Part of a small language model's weights.
Size: 11 layers, width 640, 5 heads of 128 (1 for keys and values), vocabulary 8192, 57.8M parameters.
Architecture: RMSNorm before each block, no biases in attention or MLP, untied embeddings, attention and MLP in parallel.
Training: a variant of Muon for these matrices, 567M tokens, 8658 steps.
MLP neurons of a small language model. Each row is named by its layer, matrix (down: output weights) and neuron, and shows model dimensions 448-575. Each number is 500 + 40 x the weight over its row's rms, rounded and kept within 0 to 999. Numbers have three digits each. A neuron's up and down rows have the sign that makes its largest values positive.
After each neuron's rows, "fires before" lists the tokens most often just after its 100 highest values on Wikipedia text that the model never trained on.

L8.down618:517543478447554516502507500451515481552483512508451498514532478561570454476542475484461518538465496583503563513570486432451569470454508516477450537417499540487474494457543420438463549536514498522582434500493514487467477515529507526503496461551501500501450537419573544535497508493551567560488539495538550452522457520501501534452523527499559516568483501464478535450506483473534511491471
fires before: ".", " |", ":", "\n", "/"

L7.down215:522451516539548471461458465533515493433513489505435513492490501534457514554469485516484493492468446493571538495431539458539480515476522574475506515545483487481496476572482474500489492515562454423508453542538516484522601476453453502460452504551548429477494518516524555468435488430520514443479455524483507532461498525504483482495499495483499481538517555500516459475530463496586558501472
fires before: "s"

L8.down1068:486485431526562470469519568509471480490555557446525514508553519567559493421432492480476519522493471499560535531564485581502509499480463428531570516484544545500460476529516548493450450405481426533489524419470476500485501488572512563558517497501520517517518553493479522538510512484457520510489458512537499548523441539477440461559412564527475520449456489448548435455558581460429455511442
fires before: "=", " of"

L8.down49:433531596451465446489516497527507537551456516480510541513415484518460482466543468472465483460431491418480350462506500554499448457534450478515574496456505587498473462470539478444560517421586496471515453489517530548530437459535475539476533448437481439481480552514493514464527486472470460455517521477497484512491527519441503528509518512503538473508504493562491460468517584522531499458481
fires before: "\n", ",", " and", "\n\n"

L7.down694:550583534456446414568509495515521479498452499474453469399530550584515527477512519548464499396436485621511450517425507502491479506485501513600509502511459482534461491502553494502524502525497561511499536485592421503539488500505500533492419506496516532497570491475549482514516493510502515454532465474527397518585586449459445541534452512548489463492551454526505530465500446569442542468471
fires before: "="

L8.down375:444512533589429514477532524529453551539494471439489601599476462469503478501481476487544484570542537460488651432530553439525497492470532478538484496538484456471506498534420573466522437565497533415521514418444546446526401618522441454478498500476478435576438520472438503487524497470508464493547497518503477474409580548571446462490526536486496495523487595550513502394534415500461434534528
fires before: "=", "\n\n", "-", " The"

L7.down334:522416513468567524519515413517395513522477557539595563444514533456542474546493507491549526553476512522534550484505518578481513550449579532477526562496514509589439490496521502505527473515564528500554402482542578519458528535550427503534524464473540448478572489475506541574509539539467489560514443456484471500529476495494512491503502471442551510463474475441521457538560537473524513486483
fires before: ".", "|", ","

L8.down853:535478484538490479541458473555511513472505461506558513510487567508486488515505511497448505486516499473508203542514492456485463486491553476483539561518513513445433583471521459496557401493522456524539497459460539509439533527525483573561499536523500605438490573470500492494480544494483569550517563466507489495464477518534464463477485473499492442512533478482482519466485453501536514514451
fires before: "\n\n", " The", " He", " It", " She"

L8.down1542:464488467454509469527510497476440486497459516593521566496476495557484510477516496505441508522527522444521353515528475596467466478613465455550509543489486566488525574488581525597509515454441509516519499523549550475443451470476518491523495549447502532494513452535540491418471513534486444576514472445567536572528463486502481484526470494526453521558532456443520522504579551467488468530451
fires before: "ed", "s", "ing", "es"

L7.down856:468517568577505463446522408576452513515498497476543480443511526486489573513438488493451485561507453485488569541436480521558524476426536517458458587545512441485558495528488526447487504444505516499457457510489507438566500515427493521533563548528548506474538509493570577514503512607521461508529455494486494523525563525544498512456565537549511459495577520508532503531517455532579544541424
fires before: "-", "'", "0", " -", "ba"

L8.down1171:462533524492514469494515447576418532480501505579535460459413502566522465512493457481524459503511553478552508538495566514532449457516502459461572506443514511608480522420481513500504509548576472508520413499468473527445477516473425532444473483469471486467489491519520442527500506572517424516491491492521446494481495477475492545582533523445555541489554578500458510447527539544462474519580
fires before: ".", ",", ")", ";", " |", "\n"

L8.down239:519503481423447481569489523530487473531529524494486500528589545471444549538528517477504527470470487548514596456475452488497485469452488581423543518498557501449434530468534480528480534497529509460593456492507485549539407490501486544546474476553561476556443498500546453561489522511517537437463501513502430514583545494545457520522470494522466495532532515457537516579600476492578532504430
fires before: "|"

L8.down496:521473559471506542419504492488506488474530561478496506534494481511507463488526527467532506521512526500494588501502501566463538474474487541554490458537509494496565482509525541466498489501458549497521498479448508490535471477538491523430507481545409481420482566495517504463481430544510465481532498482531507527491463521535474428444533486553518563473432497489526481488542520528566514509519
fires before: "=", "\n\n", "-", " The"

L8.down826:494458533472489469408558478455449500528521436447529437471557535421526543505506564450520540543452503484443401481578444536580518551559489477502453547501520476485504483514501481362444547474491511521507445382508520570547457554448437454490485488464442532436518474554461443515513479493586515450435426494557551466526570472527505504502503525553568509505551489513460511483493573442564485437526
fires before: ".", "–", "-", "″", " |"

L8.down1324:559472480521432510470543521450495475482477470462497506482557492526495447499522503517462471486506550502465591433554542484540539586552530487478429434491480451513492515510495513472469524470403501532543534513477514467451531512504446580500545584493496508394535524549528530551498459540538530545452500550570511482513510547542534533485504499488499527465455546437489447473541557514535467539428
fires before: ".", " |"

L8.down584:536540460534439540487473528493445476471593468519497495453408520541476554512514509513429356521433507539501490505506521509458477491468463530455478539477561431529497519433503470510517492478498528529516477526423541458487450470520443537497486478510540532406542508541545470515546481460475482500414458550483515502500497512406463524420522531480460454580467457550460450514472543513513502530523
fires before: ".", " were", " to", " are", " is", ","

L8.down325:476563570449530494541457516486481463540450487492503505436478521506532521536537550510504511516474512467415501478542505551483464501486490586511445477478514561509456524505529519537435488530460488481550453535486537589465506550456500555457558498480535523452528465461507504506497516549504554487552466458510537436509589452452448487496520464457462465506537482533393505531527502474513440482458
fires before: "-"

L7.down407:433524471545518484503513457542446484481505570474534484494505511460520529493536561468543500489548517581550513456474533512442509481506516480534459473498495498556442497502518483544497520510500432484519562526545469479529478562494472543486496568477510484538412473459453481498497530575483501506473501516516496558455481502529529473546501459488521543489557487487497497513525537457438497523453
fires before: " |", "och", "SA", "ila", " hold"

L8.down1727:551421457471472482481517617461491486373521523458496479429503477543498465478521565441469446543528491548470636485521510490510495530487444457506540434514487507473514439530537425483457427513547531478509513472528467508479560479477488445501420476475478510489527514562493508418445475432519551466539507504602469522464437470519484446436510472511471505502536490534553476468476569515512530451460
fires before: "s"

L8.down972:524541451540487419510532487494509539510502539558452517499559540525463463458489539500404523496526570500542343549432495478581473478544491520499467466529495502525496526479504537502496446428507539539543494573520606422488491433518526517467536510477462480508470493501522457557469504516505537517487430501478522455509532500545532504528541543474534474483560511495449465568443539477584428470488
fires before: "=", "-", "on"

L8.down469:519476540458515476562419485552469473597508532479567551515477465434435564486603480457522453540519481474464469486468494543567478482511528502534573490515518491431547542451469484443480514497519559510442471536502517530454464510480534470512534497510461492561523456463526508485478544523437515495431519468458485515525554511492525406465537503506530504531543525486463411523446537481574529417426
fires before: " |", ";", "\n", " =", ",", "|"

L7.down1504:548554493511520560634563399590533489508514523506503461500528509611482542466523546472488485456485440565463578489523504492497434417502515476613492516493477491558475515523529491442456583471500500492448467486528469479496501549491512466436504464508487550521542444525497471502540579523407560499541466499530483484513374553534525447426513494495543504519464580453472428500556497385500468504471
fires before: "|"

L7.down675:530515492555491496534501533479521477490490502488500540511493486434488461419522473466584439529440394523555447500491502405508465437514581507532489511534457544486534461467508443490526540446473530495457553522548520554476426530412498470500503494504497483510535602473513456515486560536452486546492490578479537464550473513423446496443520485511454485464597504559460504478498580490479472455486
fires before: "=", "\n"

L8.down256:413492464447480519586494523501494498533480553482458481475519436504527458541448453495543537495494537442510344533534520437511544553538534518506549467444488506469509532506484516479555503477479590422475524510585491484460593505515498537525499517457518497549478483462380472485420479514525505490518432513581553503517501489519516532506496577474471510555563496580476591457549517499459516500522
fires before: " by", ":", "field"

L7.down1713:487442531471535569494511469474558529536471507516441455479537524489543447555568502610579520430478426529513530518473457486510486570492530500465517439521510409489519539504430554568527510516487542487444489536478482466492421490543501495597429518528461515469478424597538517448474482530535488554523577525471507529493480521465555556517510480543540440476458454515518553481495479513512508496541
fires before: ")", ":", ",", "–"

L8.down1239:511496579627491489533482476487378497480538491529480568550475486471504548494437513609523405437447550537468615487506448475487533391529512500469462471555479541533484494498546506574483470511483478450550533528519513438602454496506451450501535496470472504547419489512488500507508511504566471495464452445397509491534542513468538492498422559486566558500474535503517544499465513556532461503442
fires before: "-"

L7.down1432:512528526491581464431534578567498528440506439588543585483464534550515496525564509464510474612476506471496432463438484466494470429520474508468518401598477478483482491502494454540490475493469425532496570465504521544589574520522531457511385548515558513487519466465501528546549521491532495476556513440463469576539519531512536470523483527565541527537497462467525527484532481433495444560507
fires before: " |", " pm", " p", "\n\n", "be"

L8.down1014:499522523491548499564535538471513489477504553509603481536470504521560487496550500497530448533484491569488560450503528551561514536456539517465469539492481477486510486534523476477458452555536477509494516471467492490494495481474487493464556544522514466492507482521568572471534443512513566465504453444489515557490539393456504526459534483451510475566488436500513455441497469500417494538332
fires before: "s", " century"

L8.down1314:484435553480507528505473485504482504509533442469466535511540516407544529442496484450499501505514493495458304501561430478504516526475501514564539513501501487488484552503447490578480525497543508486518514533497477547533427550501530488507509484456522493538499453531457478535429483468555512494475476547409544438520483508365454536431429462528530500488526478503518507512487469538574515516442
fires before: " |", ".", ",", " m", " /"

L8.down257:513552480511508480505495511508497466578463502507485520534478376538459497514540486471483494495544502445511341491517502487471498500466467519499533533411472447436500545508491579430499473468440497541520423644489522447518488516505483458514525504509522493513492624499546455472546488537465487501477462506517525518466528532501515521487468516468558533496523479416461495451595521476540497486559
fires before: ",", "\n", "\n ", " −"

L8.down1397:549614437549491501483487498474478499488476500486551535529558472538580494573472522544417522491507485468500642453546487510483527496586485450455463552479451467544516494525502477451539512587364462529519441519505508507538502509473464555517526546520482428490527531456515495412558506462363561530515553452476559466457491502541474476440422569522535497545515514544485499491491556511442441482454
fires before: " |", "\n", ":", " by", "ș"

L7.down499:467483470526394497476559508439498497496489518485564485518474504544577504506527505512562536495520491481455525488493480513532460459457505572490475483504479570521537528516448520497437456529480564509510484484482485538540515566520535413517465526520490548535581546574554464531537453574461427568493531545464454458490421500532511538506431496512557506518495528507472465537536503540499465559500
fires before: " (", ":"

L8.down873:553483477509550476556456548449507559486524526448486490478505524476608530470559526522448521482563461504512435533565509507520455516464457452523445484506431497511550468482565450412507525436514414550497542465531442453460579506578541428426540462475539462475491548547576540447500518528519542529486548501479415434497528526511467424428527531492526595492522422524488519473520478585535450471505
fires before: " the", " to", " a", " as"

L8.down913:527467480465571493532429478543525466448513443497452576560555440462536504466473540379501506493470496564531442490504510527448422506490508539483532509475555573480453440528490498542527430476482507481543516462480508455483493454555532513556455571473555477554520527524506520457480478495426495521494460435501560518525479537496576505457480513508487502546553472535571478451511448522465512500496
fires before: "ed", "s", "d", "ing", "es"

L7.down1583:526490453472456499454536511442543526495496499572575490399523482485472494509521460562543521413509487535595417513537452554479471428497551480458468502473478496564514500483509503446502454521525531484571449456474457480516533454395487581481425490447478437538558513479502491530504524505439508532494506521560434498445509434460467486472469522534574553482551573517471489516501555604434482532558
fires before: "=", "\n"

L8.down985:550443462566469490592516442468455512516472538547475523497477471480510417493484524512551514536459529504528172507452534556474490531485643478602501558505467568532492532507519558457570514534520505554480448483466508520531460465518500501455530416603536501511489521459464479547489547530514464556567511463514472444482470469478523490538520461496505526504583467499468551515491563530458537527487
fires before: ".", ",", " in", " and"

L7.down206:598524527485538507516525413550513560553481523490430505520608466447505480471536528504485460493482510469555525562480513528558427500545477568456496454507542490513512477510517543448460567491428447489553477500502482520397456520471496501507499528510443389488553554483521492514470546527530590486509508520527477467509612481496514546538453585494564523510543492523562471547510547441532468496479
fires before: " |", ".", "ti", "ss"

L8.down91:473564458556496460468528561447551467478528563592527450462525538474527575490497510524544500518449536585511378468465505442502509572493536534541514479471548518543470514546485473560534511479506500499450471464504549542443527511510576503494512484464554530447534487470426427522536478539519518521459478403573508512449494459452490449529539526483464514481570495547533491529471507546534467473526
fires before: ".", ",", "-"

L5.down514:511484557551497588457526476493519467514547534412521552521491542402525435474474479447461538550543518560481593541523467520519519479468487536446570455429461486499455525464464556527462492539518441514567599532447531460462433532501501437520509545485494479482457458473427449403501483436522502494502473527425459496566531507531583516492530565437499492549521526493525531468485477464476567530511
fires before: "|", " 14", " 22", " 3", " 5"

L8.down1161:508540475500486496517499485470538493449563491506503533497454479586475419442492563470537438541501536523523597544466527509461514506537507532490545465431489500506488498552492515503526487510462435464558501444533443525438502480612421459518460437464537458505525522524552465439510539581477524490468475532501518443573464465518469451507517506508497562489513443418488444502538497441558567499533
fires before: "s"

L8.down85:520489559480529527515446525493533498504490537505439496631522431449463546538490535484527470496475452477514471503522485504495527523466507502511512594486552488534539426555486480564488486532459481562517488490440504442458533519541507529521508449509520541551547498429481525518517580546553439446546532488484505489472500547501502527576489478480560579537520494507444499501552549557512510484490
fires before: ":", "d", "s", " to", ",", " of"

L8.down1391:480536380494533474539531479441468493473425566560453467489509590485461423494467481434559541433482501503505405503513463549460540504434428508536504606475578494518469532452470532566481455447509460450518542438473581448514490529501484538505503529554513602585465617578542488499484530476436475518499453553559491533488540540497506433455420447533505509474544501482521470447467523509500468529429
fires before: " |", "|", ")", "y", "e"

L7.down577:504496451523506462551502490481508525485472453552492507467510522496532512532480494521463480515499464522505209511500485448509478515513472476463492522463520516469444535482500486559521500485513475538507490512521514550494543527483490500555508517474548523526492459521484511530493531458497535499461511522493493481536538482445493511528485555514489455525536512512508533502500519469451489493493
fires before: "="

L7.down1194:464557507527452485431440494580555490600502493517550467448470492542483517592529555452516491503489480505508535529508493512476524436466423433495483537465455475454585458409510494518466456495491558501551518522467422455543468516556478480541548567468540499539467511553481539536552529504505481517527532501396521466500523523481560540548547516513551507567505552535543566503489491567473482511511
fires before: "="

L8.down1221:543522409568534446471502487544565488502431475493514516457605427563525510517472451515588541416484502494463441488489479448482516409426481511577477461478468505506601517465483538433487497488470515468531440499445482540510427595538509489450495453439466488461552517575498537419507522478494438462482516559457503505484467485466527588427507490475516495538480476478490539457586491498532543529521
fires before: "on", "s", " as", "y", "ing"

L8.down171:551523547537510553523458547470495481471497508496470512511487458517467563496519509492523481511418581441548397509546576519508466491543535469515505478496521502482506476507513517495486518487478446507506464473482507498532420566459489450498549483512558532548488492506558518467572455494549510606528456503500510477500537479520545510412538468508552444488503548512475479511553551494552441555436
fires before: "s", " |", " and", "ing", "."

L5.down1098:519525552511519508533530494475413599483461447447557462436456505495493521516489516475486495587488468470439480543475493469541489489554562501483541475481470475506497518545525559601535518490498493445537546506505550527508492522478432552549501498452487442449535550517454538461529475558475555522500471500441502525577497538455499497478548599459485518554531544494489500503564511532439506559545
fires before: "\n\n", " |", ".", ":", ")"

L8.down343:472501488521457480519502490518423506494496519502437473435471490562507542513504488474490549494507486468410492502525560463473455504583561430519467516524503492538504527495549490450524449506563457494462511475530487510516445540520438556547515519493445578467441555468455489577432507484415479540467546533456459552561482467446550502499507507491479472467535356473517426520472522527487521508485
fires before: " |", ":", " (", ".", " metres"

L8.down1001:481532562458523503521485473504471544534490490483553535527553444416512552517463461460471518451462533569485356553430520508471503462470481509447449547478487521488545472450463507438533415462551472481452489496490538570532529537483456498521451456486436515491546540497597535452604496536504515484516482478515513513486500461498540554524575466486502481466418539507437477436499502527598520478534
fires before: " |", "\n", "–", ")", ";", " ("

L7.down854:477468453530485487540464501510505520485513508493566530455478517530529516467484501524545484499529492458463415494489468460538447489515482526502432514448547428507463489527481541406546542479579467547500470520523495479481502493496507462523497495439492479492521454520554478528525539499458488518532490597461456471577538498477484532440486494415516505451571478504479467549442555527468471453530
fires before: "="

L7.down1319:522400430480438488566470509492491482496468518444465480516501570444498476489489576508549467470531487520500413550506518537510455520556465425563554482438570503511461564436546513460430485495486506501425477458485505538470476538550509540536488507497544537467493481484475532509492473550543514528481502484498469499445504441502549444520489575474543579483444471538394494544466442510473499459535
fires before: ")", "S", "D"

L5.down1048:446524516457516551484416501478459514496491497432478519544499558519427482435543507451552539580581469546487388564534436508547561537489507484497476476501461485542483452512435437559511507536515542540578463473494448580504513531513531513518527475506466386501517531473545485564484503530464514551543442445489539513429493494486509426461435498502423500464496497474464524450477503498509531512503
fires before: "=", "\n", "\n\n"

L5.down790:488496534450518537521520505502551460558487491439502416487527438487503448473520503456442543479505492494439402559459372520479490505579525491549498530527481543503478483507439523508478527551496479468519490496497480508448471469455477509528513541426480456584422509464471470552533464477491480392469479496491496494464451512451466456405491497501482493498482500548542509482491514488525516456499
fires before: "s", "20", " |"

L8.down180:541518496490496495552469526447439542524444478479396530533541522545487515443542485549442540485488520502454529526528516496505492493470432532489498494469518510517467479509415481451445486507510457618543525532502416544532513568489441494477579475514492465480523497446501483464495480436534479499513478552471551453582525533528519486493514540459511514483508430538483548501455564467522485582501
fires before: "-"

L8.down1228:507466491531538501480458552463444561563509489419506519564477483546499426502472490534508491494516451494554479514512460530473503537504526528475524543513587537431458538523546444454448457595497500547473492515447447556488494508518523461480590515548445511485538450451490466541464517545509505447460443543599571491509468488449545479387444512584416455490446571494533520439518552538568554513459
fires before: "s", " of"

L5.down508:538510439526451425485540468536512488514467504515589525457539473493442548548493483503497519479470467535571451527560439603514471482491486509455492533497462522459546490565463539527433484495507472562519517540531490512439450483472499596496487516509541514498492481425480478513467523563476495488465489473537449504460508521469503525512507502526495501504559440516563468551493494438522516493539
fires before: "=", "ks", " the"

L7.down135:440472530482550553465464509461555520456466490482459447545507510552561531482586488440510421547527449518532429500568506548484517415478559398517512474494409529519561482468535509449570548408527445523462535503525438491536498512449495508455549429512503551460448521544530465481506499487519472501403487480510438470455476477506495506516475478458492488516473561501535572525592548490406435453542
fires before: " to", " by", "ed", " as", "lic", ":"

L7.down699:442543536555511546490529510519448465529583543515479524485485462522580552473509544529509509487587482533503476540528465511488507457510532465496523514509453480463486493502488427505448526474509502486448448502493568554495476456453541560438503430483562480544633468481605539566511477541501485506483552524528499473486491545477468479478427544563478431561502536438484514467430546470503571442459
fires before: "=", " the", " 18", " 185"

L5.down1709:466536526437458520450473473536424528517472497471504528448503480508482485430438544500520526478475561508475397404515483491504490460453517510520475512483589517557536505500490463438498499515474517463566442475553521568539505536521502464532508461519467407446523485566507524542567552448445439456543472508553543499435479498485437536535530546575530468495502524493542474477498514418488470495546
fires before: "="

L8.down530:483454465498573481469430509500510541440553513473486529496501452579520544496573450525467507558574530532504363453478445470499505443550500433581500538482462540508490566432454492428504472501448533482542510421474534544459471458558493552480445499544483591496406530485512549522460520516530578542465509525519470468465498472524511527518500486503501489436502484449477472528500499540473551548488
fires before: " of", ",", ".", "s", " and", " for"

L5.down1054:506466519455569492503395500493475503507502514508441523445484484548474475549492464502526520534539550426477487495496461559551524515515488489452532456488497496474460491515465448519525460502503504497553469479461472448441511482502517512444481530482486502444480465485505516534467533474534544591503480541501472467497525509457581476529461428542510553533507506467472545465463506571543479547453
fires before: "-", ","

L7.down1480:526482493454484478510474519455541548479470567431501447470425490528493397567552485563433467523502600554499549452493423548555568418507490547596490490529507460528551559465470513474569427481522474484428475479418487493546452527531514535559463518443534511490497492583474439491515483457516478524539457552554494414471474572467423579535539534475559470507531553539498516565551535574534486454473
fires before: " to", "s", "ly", "on"

L7.down1568:476472501546510523483397488467559534485506527535478475486483543491445475434514481553548484497542421540512481520469448388517520517510537440540501463417535517493513489458478508484489498458541513542580482430478553575493470491535544528517425535580539462488493486407472445540510520536462483505481423489554524517499456510464511426431534512510493500506544507502506546601496476507498460500514
fires before: "=", "\n"

L7.down306:442541465511460502532470475513512472477485452480499459449485474524556494442474481557603566469552504509487341578505548494521462510499500539472512467480524425563520466482496364567552516492523524558524470437459507494508527516530503493549529525488471465567541500487539598488541552585452497460525476541528526553488503507515513527455481469471469418418455501510537505514479462534488532513573
fires before: "="

L5.down477:490490498452519452494491512478481531514515446607557494516481534509482511445476484485504524482517477529513379477506523455507522445489490520473548543434488448508445538524464482458484495547527500508489545524489546447543452471478529419509548456441512501488489535472569457535546538493491554487479502510539499545507530471485503505560483530533463405466527532585519437442473490510501515537528
fires before: "=", " the", "-"

L5.down1489:456511518537499499525494444497556489479480514455569503463487440488456467447498550508568539468488462525561675518536447417418462470531473447493464510524486532535552511543469464513541458483524543575523522438488498438553507529432487511488565450472498588515482479492454517509459528489519573476479488533466476474542498495543554518538477448429504443527469501491509539513569478483480471482491
fires before: "=", "\n", "\n\n"

L8.down1473:473524502482528488506504541534477460503517557487514500498478484521469504507492472472519479449496487487504628488511544474510505476527555462523508509499483531534544507494518453470419482525494476464518471469495515435485439474529534443501471471516428490513515526473465476465489460493512501467502552446533491450473460501585560493482482441487501482504446484487472446541519473539539479503507
fires before: "=", "-"

L8.down1679:465491575570565569479511523562473506470510424491479565407491535497539507497507470486467514524496557483501436515523427409461536488539496496481431572533464494508490506535459543506481471518567610499533511547533473474545499512500456530481509467515539537569477534525519477478554489504423491471448493468579519532566539431499538490521529489457505453497582505487511474459554502499485520553509
fires before: ",", ")", " was", " is"

L8.down1025:523541484413469481484469494496446459553470515487563549483465492451478548490479544462448544465446460515513306450469468486485495487411491483464508586552508456499418515449554429578534540552523479511572479503538472552449525553419544482474511485493546486442483533591499485486485531484441569480430492478441496461489530472469532542436451422493573440482453546546506483500490510481536440501547
fires before: ",", " million", ".", " billion"

L8.down1150:477557539534482494464539482491557501537501428440475482466392480478480519416493498533527502520487444521449427493521556481530519429498490492475512539486521515498550560437444482461456512513559537456522422494484530539552542523483539516520565453571490520418469525538524472557480491414478528500503558429559497475469541478504423419554466431425535571569477500496510577555510499499475457457445
fires before: ",", ".", "\n\n"

L8.down1475:569470500504501516491455547565516519483513470477513431458528469474528465492523547588492499453419502455486472578516456513419490469495559464596484524524467486499461431505534526486490477524554421519514525485500534503539546480510482481497440500508483463543465540476451506511471483527546497555460567491530536497493585438482530500440509481582465514567443507488490489517534528521474527495526
fires before: "\n", " |", "\n\n", "{"

L8.down494:467467525518534559484562474491459451519562521573446565457525514456490512503589403545496478463537532469414374477523549532489520507492514453490523450460555567411489449450535548506504518498526513456562498454516530515559436514494536446511515445466473498511574457519468530552445520451506502443487482448501521480568491494460460530565469533472583547498439539530460500472533474565467515542482
fires before: "-", "|", " of"

L8.down258:438569507518514483497521521470430593469474486510523568484484495526510520520466483472503511545457507511479461486542464456487483504547547518480496457440506524513543520525473558495505603499504475526498464504542497537483472485477484473504525546458464495475482462480509462534529502517503564459403490524531567513472522460482505492519505521510492531413502571546556568557558544477477528469503
fires before: "-", "ila"

L8.down1368:529503480479550473506456524526474566493511503492496546502525475535553515517494524543500473490491541481499254596457492462526510547478495592520465465523527565486436520475480510478481457510535490427492508485482467495475506497457457534407533478502543523398499549473517444503545452508503467466476479462527535540480500497521422497511514512494502470512463478461528493542495521514529523470552
fires before: " \"", " the", "\n\n", " she"

L7.down1709:513566504477498528539449544430447531506492469471519469453504536499407519482554498550586490484513499522474384536458403493473515468587516481594478505517491503490581516428446536420487521437496538573565438489463480512460519579492549499460484497551485428527463522488445509550509508489518461513488510477492548593537524556512535536476473454497466476474537468524499492502449531444506495533456
fires before: "="

L8.down1200:455496469470465494498605552582490447487476491543499491490518536565395547439508462511561506527491485537398431562566480531503462505493481478482504525527505520549458460519519480593477510424452505469529465436561475448489543505480506423564528633512564486517440455522477504470508540551523482546513462569431500482487443485554403523533488497496560488450480550505458468505449514456517362549536
fires before: " |", "|", "-"

L8.down89:590378548451461514462561493520478423461479539504475515553458530614495496522442465529466554421499525449546490473614451495452522518516457512360547538545410466552449434498481486433514488572488558488580558469450541562524491519534473499533442510484473518544539530515493595477515476504479495510457489476534398535498483494496536451503503377508526541516518541545478481516471488460542566525480
fires before: " |", ":", "S", "s"

L7.down685:477505493565449492548531503418507518447478553475510533545495515495514499473523450514455458500455487518525391583456490538576521465477448563500488481496506556507540490433583556551481426407427545546464417446449543589523578487506504452483492503483516478505452475547470494642456489515512469448546459465480547578490493496508518505550463530524495520518489480530441524433558516463568502524455
fires before: "\n", "\n\n", "–", ")"

L8.down201:496551462510494530547477501527510531564461537518526523532533447562504552513512505455537509372449563512506523515472450545501536505473501469523498536513528531455529490544511567428465536442526475453499495463505603483553508512502426473552488516479521517413520590511465472535565494494457456507535478428526487519473522374510446469425409503567542528470461576513449507501459480494416478462467
fires before: "-", "\n"

L5.down373:443454481533438573542524547469511450454475515493569585551540447435523543562478570513492460532523533463553519535533522473459505448488500488505461519494402427473485534470584496545487543487499530497509454474511510523589520557408533492484530510548475535482507493498480496469504484566546414503580536510573533522541494517507540576490494464554512443486495557511536386476513520541578515480435
fires before: ",", "\n", "\n ", " (", "\n\n"